Weights of a small GPT-style language model, trained from scratch on English Wikipedia.
Architecture: no biases in attention or MLP, tied embeddings.
MLP neurons of a small language model. Each row is named by its layer, matrix (gate and up: input weights; down: output weights) and neuron, and shows model dimensions 672-767. Each number is 128 + 32 x the weight over its row's rms, rounded and kept within 0 to 255. Numbers have three digits each. A neuron's up and down rows have the sign that makes its largest values positive.
After each neuron's rows, "fires on" lists the tokens most often at its 100 highest values on Wikipedia text that the model never trained on. A number after a token or word is its count.

L5.gate1595:116089147169130115129165182115166154133110091060076114141143071139145139147141133135121128111200106117084143139133149152122131112089074159117181141113098123087133119129192078156114162195116131120162075140150199096087087169135112086126089139120057163171108098111139156147149070160148162071
L5.up1595:100132121144094093140150096113094161145132055165124070171127089121148096091189093102162152142140197149136156125133139131141166156103155137148122094114149152147092060136170195063142156099096113150093202104126120125165080152127154141080113145079138140076089170041136198112114153139122114131
L5.down1595:058126155091093091099101181087120189204075110171168111133187127095098073163155140100113117090122111137126140160144089119099122070255116105137159136129137161174136114137129157095149143090124093125133122166095106079131137139138170107120123102120102146102060147118091112125132153143102141118
fires on: "H" 68, "h" 31

L5.gate1448:091118175123140133146124131139149134128136112154131177160154122147122189084121092062161170114125132158087148134116147153071149140141155151105143143116101157175168162134089103183082137121130149112115181125096120174124119099085128097118068124161147157165100082144157135096123121147153149116
L5.up1448:192131067132147116126121127086143118110127128100101117178133128156096121103134109111109113080080104146135077164168100115064151127100164161194158115177125139106159093110160115112138124132123175169148052162139139115101137068163173054150096090179134131077128141130164121118146067100130168175
L5.down1448:159103119153150135073092146128169143122118147089093179161138080123090172128134147082105113152150135140126149125165153135121065169243147104126151079097057138169156101110110078183114103108113144122142145136148114142076154148107093106101115140156070180105156119077089100111128136164131106119
fires on: "G" 16, "Gen" 10, "n" 8, "oph" 7, "T" 7, "ath" 7

L5.gate2005:124175128122111114116164129115142161110089151078115161091130126131095108092157147158174136147199079094105148152115136123165150147096162125057161152112115131103121107130129150158103184169121110129143112173146120115152116120110160170156168070139148152135085139142154138073196107177121118135
L5.up2005:103127136103109112141114119133187126124119159102138122156117069104131118123086155165189089184138120176113163134144154108095185147155100112150121086085142127150121158129126122066130123139130182107200167130096057087102144086082124106147179173100141143097157104115133141069173154122079115140
L5.down2005:073138180069141128131197104134141133113143182151143102149090080074111114151129153113161094174148119107146136153110100110026175099207160144043127069136092139122134160144183150098112089135179129130125145144141119142145123121111134128099180086104137139086121089092156123110092175112164098139
fires on: "Qu" 17, "qu" 16, "h" 13, "tournament" 6

L5.gate823:098083103148158168117103111162153143120162123124062132178083078076085170093126151109110131183063207101171146105130183125137087114115146101118198135116126033136111131164123153124104156169142139108090181125204154091120127131132133138171099168153109103103085151145132180098201097132135184109
L5.up823:128128095159166181142149115115158116089130035099102147161103130153125104111111177114142128129141175156168137138116195105122095168120090116161148136077148126136180099125140146093090148101114118099141169135153149122123137150133144149139203136112186118091151133119105144136114085115088074144
L5.down823:098126074142102108191113084124157096104125078152097117126094138130111113078137113098180104115145194155186150084133145089114115183130165148137204086097057133168142155116107122148116115124107105090111135136120184179123112090124097189126133112108113139160112075138152107128164173087123153107
fires on: "tor" 17, "ch" 11, "ief" 9, "or" 7, "fic" 6, "ellow" 5

L5.gate1157:202138130094167168090118112063101135061147148118208160166085126136163090137120149081076125113176133177146093141140170169104118151135141119118087091125107109157099152086134151143211144146178142117127096037172105140159088108130162121185151150181159165152131132080131139109158141125197062097
L5.up1157:134092112108187107055184114125106105107127149128133122159130176116129144110136127136212145161135110155155131098136116120098158111095076182137111094111132159070078116185170125186122061150131147165198075067131134117076111126109154055190121132088141146190105215064132142117090139177104117132
L5.down1157:101088144134139131140151153121136139054208142124135090086104097107140167094127089135159169192132121108122087145127098097155133173200146144087121108098147139144109053154152142149097114131157151123063098141142121125136113107120179094095071102071117152073126161083139108152093167120130108174
fires on: "et" 50, "ou" 16, "sour" 4

L2.gate1954:056074085128103163078123110167158075152125156122142110069118091186081160122132073124111094151107141111152107071132130126161089144181093057136088125132117105145143127091126126121098096150112109104134130171179149073184157121175169120163068151087125122127106138137066188131146158144149221191
L2.up1954:110133162145105110101141143139053110116171165059146129179095152129096121174095108158167135212102193162042092103141123149134145138185106136167130162130176152102166120143085103167095133082113127096151100146172079123120131111146143123114158108089139173117122113148113118179118174155127123158
L2.down1954:167157080140186128152140150086093114134073141173098147151150135109136127116136100138163109168150134102086152101143158095103115164197133165157148163086132112147147157141107181121105127148120111090140126118127047079131119126089154134149144130198104107140155134135144174183148137138148076088
fires on: "or" 17, "su" 11, "ti" 7, "c" 7, "ce" 5, "ch" 5

L2.gate922:117069106064136126086104094102110146088122138091134134139146126145126102046080127131156111122122151150155135075119114163123124095127116131135129124139170057177142140121095187164154043121114089102123136150169149094164163063111105093081159137117122128132127073102123127148166156141091134152
L2.up922:098112103174152116143142124119120109085158136126077139127135145080083116127111117104180132127129134177117227148129086095150140093147130158095141128146156120142157083174030162102134084193123135123122095078049083174084135160106149074065140153113125163088156156092131078091188160094073129074
L2.down922:179144161100200086108056097105122122151136147107145203117141168163168117098132097098167145117162114143158140089159162155101175153151104135111070126141105132111166128097029168142142092129131129105162120133090098113115159092104181132086137169145099087153107116132146093087054169120075153143
fires on: "the" 14, "]" 10, "ec" 10, "ari" 9, "My" 8, "audi" 8

L2.gate1854:089100160158173184089158116161149136184149131069142161199154153189097127156132068123122118173091096139152142140123129160137095137164115094159093131131113154155135113113058140093163091160137173129146169170214115171090135144107138164110126134121091108139104126141108131133108151125160093144
L2.up1854:105115184136147120063189114074075161137100103106144144139214106114167144177135082140142150088102113193075160166113091104151125110115122117121178207174141112125122205102143149087174104111201125131121125127102090118170113155176157138087086104207091139165153121093090148118157113123104169151
L2.down1854:082162062179103158158124114140105077133120151196095098145173135139119158103135143111130137113071155162099097155140095149143144102152148110100150109165194105117114123104151163079118121156143220098111107143080105114123177145145130211128094121147119148180103121133164139137155159137142154217
fires on: "C" 48, "form" 21, "an" 6

L2.gate1382:165070154096134148180093148182052166172071141088098130169221133170136119141077161120104164159148149106066107117084141095166134109134121069121139173137140065189160114113132162139066103169075164169133121128093132130125124138123148142116113084063115123198077109138157142132134141116150101157
L2.up1382:106124123126090089129128128128147109101123141114116224159096146077140146119169109158166147110109124110128099093116122103114156151143120089107125085125063098136075123115154145139067110139137141128197155112183101139184113120130142162147157183134160111124130103080195104155122098135119105134
L2.down1382:073081147155163107081135135089200150106111110098123138124131090052096127108113159095119114093150173111056097135099111129175128116198122113132135140111081096122158117089086122137102199106111093120125161095133137115145143127095182200159188196128146085136137181116140082112149100122156128132
fires on: "j" 26, "tain" 13, "ust" 8, "ign" 5, "e " 5

L2.gate1335:194082089155099118161133145140144092128128131120164095161105120124126144160162147144098158100124131155108096151165192141115087149114078122057154157101167151126121142203050103099108103154123054076129133136119177130129155116158098083145056177106147169196146099124120147101167107107074115163
L2.up1335:138130168142141116155158168176168180144153097105173110164132140143186135166108171141115116141082152067125127139128173140171063080117116132173135178103106104110097099075161150151121133130144117201139123117068072122158083113146078182120083174109132114121098104107146130117071120128086136144
L2.down1335:102122171158082118158090191098129160067109107148149131087133087133191121132132131106113155136113130141145106087129084159147108122255166117190130141111094136126139160090103090081101143090181081109120074139131114122174115125105133103097143110094130078104125212128107144139120175165104139084
fires on: "T" 96

L2.gate934:090117149115113095125126178185114094057093173148123125128134116090126104133144116138145159159114142127100088099144123081162129158163150142128098120151203139131096131223101074095131086172184134135127105184147146143117071129075140138049126142144090137169109120083141158121175140124124146149
L2.up934:106120163096108144029145159148094145137177117180162142125124124079115129112215165121129089095105082115056099202087177169148131116132168096152156114126159139151065124101114184144103149159197138124172159094113148140089188169141117147137151110133107171127097122107132162118150113057128102118
L2.down934:162134115120099146127123127084149161089184141187177198104076112134119093117154120070182122119127110137130158101148155154101112125135131140132145141147161120105121187132114228108175107126137130145146169105126133097038158173079092120151112116105092125145101094198115140095170197129146120143
fires on: "Motor" 21, "high" 13, "mi " 6, "Date " 6, "ep" 4, "north" 4

L5.gate1356:161116117151149115156134156173139121148215157115128127115108098149045162172177129148088088164147161175128130101117136121146114115099131135050171066186200142145048142091112150119103077172119181098124158113125120170147130164087148107148116082105196141171104113123148062045124156036137131125
L5.up1356:131106149127114057089095125122081089169108136164114183171141159147103170117158106111101135215115162102105090143151133182144142081152119045108121104090046089132113122097124123169126134159069165070139135169126184150143088155111132155168112136078077180144091181053176120168129143186156141154
L5.down1356:131102131178137102134168204092108150086122157148104100123153118140132148137107120112144146161221124080133083041114120120170091145152104113082145138138153144141087115103202107128043151110113100123059191173096131089141104085083204155105164055120102140113162115026096085117178111147152128118
fires on: "et" 31, "Star" 14, "ut" 8, "et " 5

L2.gate121:123106175127135125161109176086095122124155089136115137150085123137128108148167176128155113106131144131129083074088194130131147161142144187134179095140098140156172151108094188110128114115147101093195115172100115201139128109113154121103130092076173128139165104127113148114144133153122056081
L2.up121:115095156148184152130191158105145121119196134119135109133123139148090089141110114171117130163124109142130148097151185130130147157121135161175081145153090112051099160119134127109113118092099109112110118096120195157168160148133178098116173113134090150169146112088108116097157118126108132067
L2.down121:143144145167159194092095123141188141154110110143146143135134092121135131085126127187135124167111112153141118176147128088132153122253119155109120078115143153160101163087177083149132057104178159154131120147156183065150124119173126118105116096132105145113106183134153122143151098141134165098
fires on: "P" 93, "é" 5

L2.gate1528:080170144065145132105180105095135137128104164126134164091101139109110179139128131219165135154122117164146106104134123157088191074125137179050066137209157069164071082154142093153125134121146089106137124133135125175083068175170145188163109145129142109191137137103125141103119144134089090125
L2.up1528:066111176069111085183119098092105157138096174106124148147114148119198104098147106149134130083105104080142112167118101143136135134126095112078143157158153130151114116207145101104132181177073173096133148128154152143121043126138070086125108134148098166096095207090141198132135109075163161166
L2.down1528:059105212124126112181102171096134131169164193086155101155127104110088104126148164148117147150181135126103113170115125144136139106093134084130123118125118113096090139134052153174080151100137156064061113146115132173167097096114119127110062196077086085129097086155120050075124152122147103108
fires on: "u " 42, "u" 16, "air " 10, "uk" 4

L2.gate694:133129144138158173097122115085111124121106105190083140104144133176151127080153142133082196155092145159151156107127140140160177136137117109173143117140119141095126109189138114141128150139126164142037176128164159146131127136064106103115199168113101132171106134160128118133166092168140107137
L2.up694:120127123140186145116173148142101161140106132155155125125145095131128114119133123135129139110118165091086130130167208066130134116108132119156157180117138096075114185119143124140194115144082130118124187094103080204085101086143145083108119108105164103191128160140070130133116125174095152164
L2.down694:123091148130133185139154144133142126145107142144132097184118121088127141076146135076166167130129124153114121131115140139136115142255181108093128150131162101105101057144092093140111102128140125155088172164097149149102185169133129147135171130166178119136122147144142152108129117141149108076
fires on: "he" 16, "He" 12, "fe" 10, "t" 9, "to" 8, "form" 7

L2.gate1624:093130134129192106080090178142129138136142141177102166135151062094141098132102105137105091149163102127141150167174125082163186110158146183169116147133103200118147118164164137123129060055116085159158097108153130148134144175088169136117148115116146132155096165056151146088131122132136126107
L2.up1624:140131154142118185125136079102142115169126138143068167148153124156120170110119083140101137112136145137138090156181202097110126111112171106158099171132082056127113206149111117045138117186154135156104078131119168075114129112156161176098158114130149102132186119092134163133171065143133151116
L2.down1624:134139121134146139116103121122145117153113145144135136139143126127144129146132135121203093094153122172137132118037132108136084043255107170146091103160169128131120144108173127073125010147121142137136114149136146115168137105093047107165092144199133110088165129101163093130126124148128124129
fires on: "P" 94

L2.gate1321:171105127156110153097180129156138139139167101146119156161132142123091135125149169104134099124090137155092176133187134173171118111130125129146115136154118075209065136110120247095068096147144056137112132170096130118157135171139145092149027174066134134125164146141149114154165096128070156134
L2.up1321:114076140127109140137077081156145107175077146152131165145147162161125138103053080108152090130129111143141116112118154169094121131138054128096174175067138067100136107120105143071100127114171121138086125173125060142140144160159132138132088124142108126106135116100104128102140165108157197065
L2.down1321:185178141143124088131108183117101143108146092141120148111126129103097128123137150136109154111088078118125118086151092160137161170210143093128165128132116139085156101125152168140093075053160114161099192139155101076106086102120122087113093105099092151139150215096137176121099161136109130077
fires on: "T" 97

L2.gate231:088184176095189133106095130130132095145167113097116115068114133113078157165125140114091085126104176212140170140105138158096099089138114144129116078066109136110136162138175100146111119107165137118079091103122122189136156153132156127144174133123141099144104118177140166154146159101183177087
L2.up231:164155178081187157158146130151197101162104138071119087101158134080096108111206213151098102139079123105089174090095118116093109145151163205091138109120135092121115122022130136151113146149141163182064104119178075170125132105145149128155144162147126145133107095130136080123114124132147113092
L2.down231:116072127090109100045133108134165131098195125121118129129092148117131160103130114164109102126142130131149131118152100107150175111087140103131096114107144117155158121163121083121116077167132183146106122173151136109152152161097137152114107111090136115094121157144109111135090105125129078085
fires on: "well " 35, "well" 13, "ill" 4, "ush" 4

L2.gate1067:156105112115134139130106132114127115118121124100102115118169143137147117164108135155119157141109159130134111133054159191144134116088124163134116149122156162109108154170153102122098121115080059177101089126169151181128093104115141117070132197137145171144133042119080086175134152080146130042
L2.up1067:074136102122099076178173082106139146107068148113115106114100080177201160206113122084134137177147121080122133194113107139064149120098131129091143162128181180149098132120098122104154077093208112146120139186166074145091135140181100116097171172074157124137124124119131153126124150125101103130
L2.down1067:134120125128171147143138130149117167107109159130185178114133139138130138059098121103129097113113160108135130171117066147128093122139151105108064110160167125103130121166107155124172116140149175138154178147061181112140139144139115144227112134131130064092190186144134127158129056143078117139
fires on: "N" 25, "S" 22, "Tr" 6, "Cas" 5, "music " 4, "gu" 4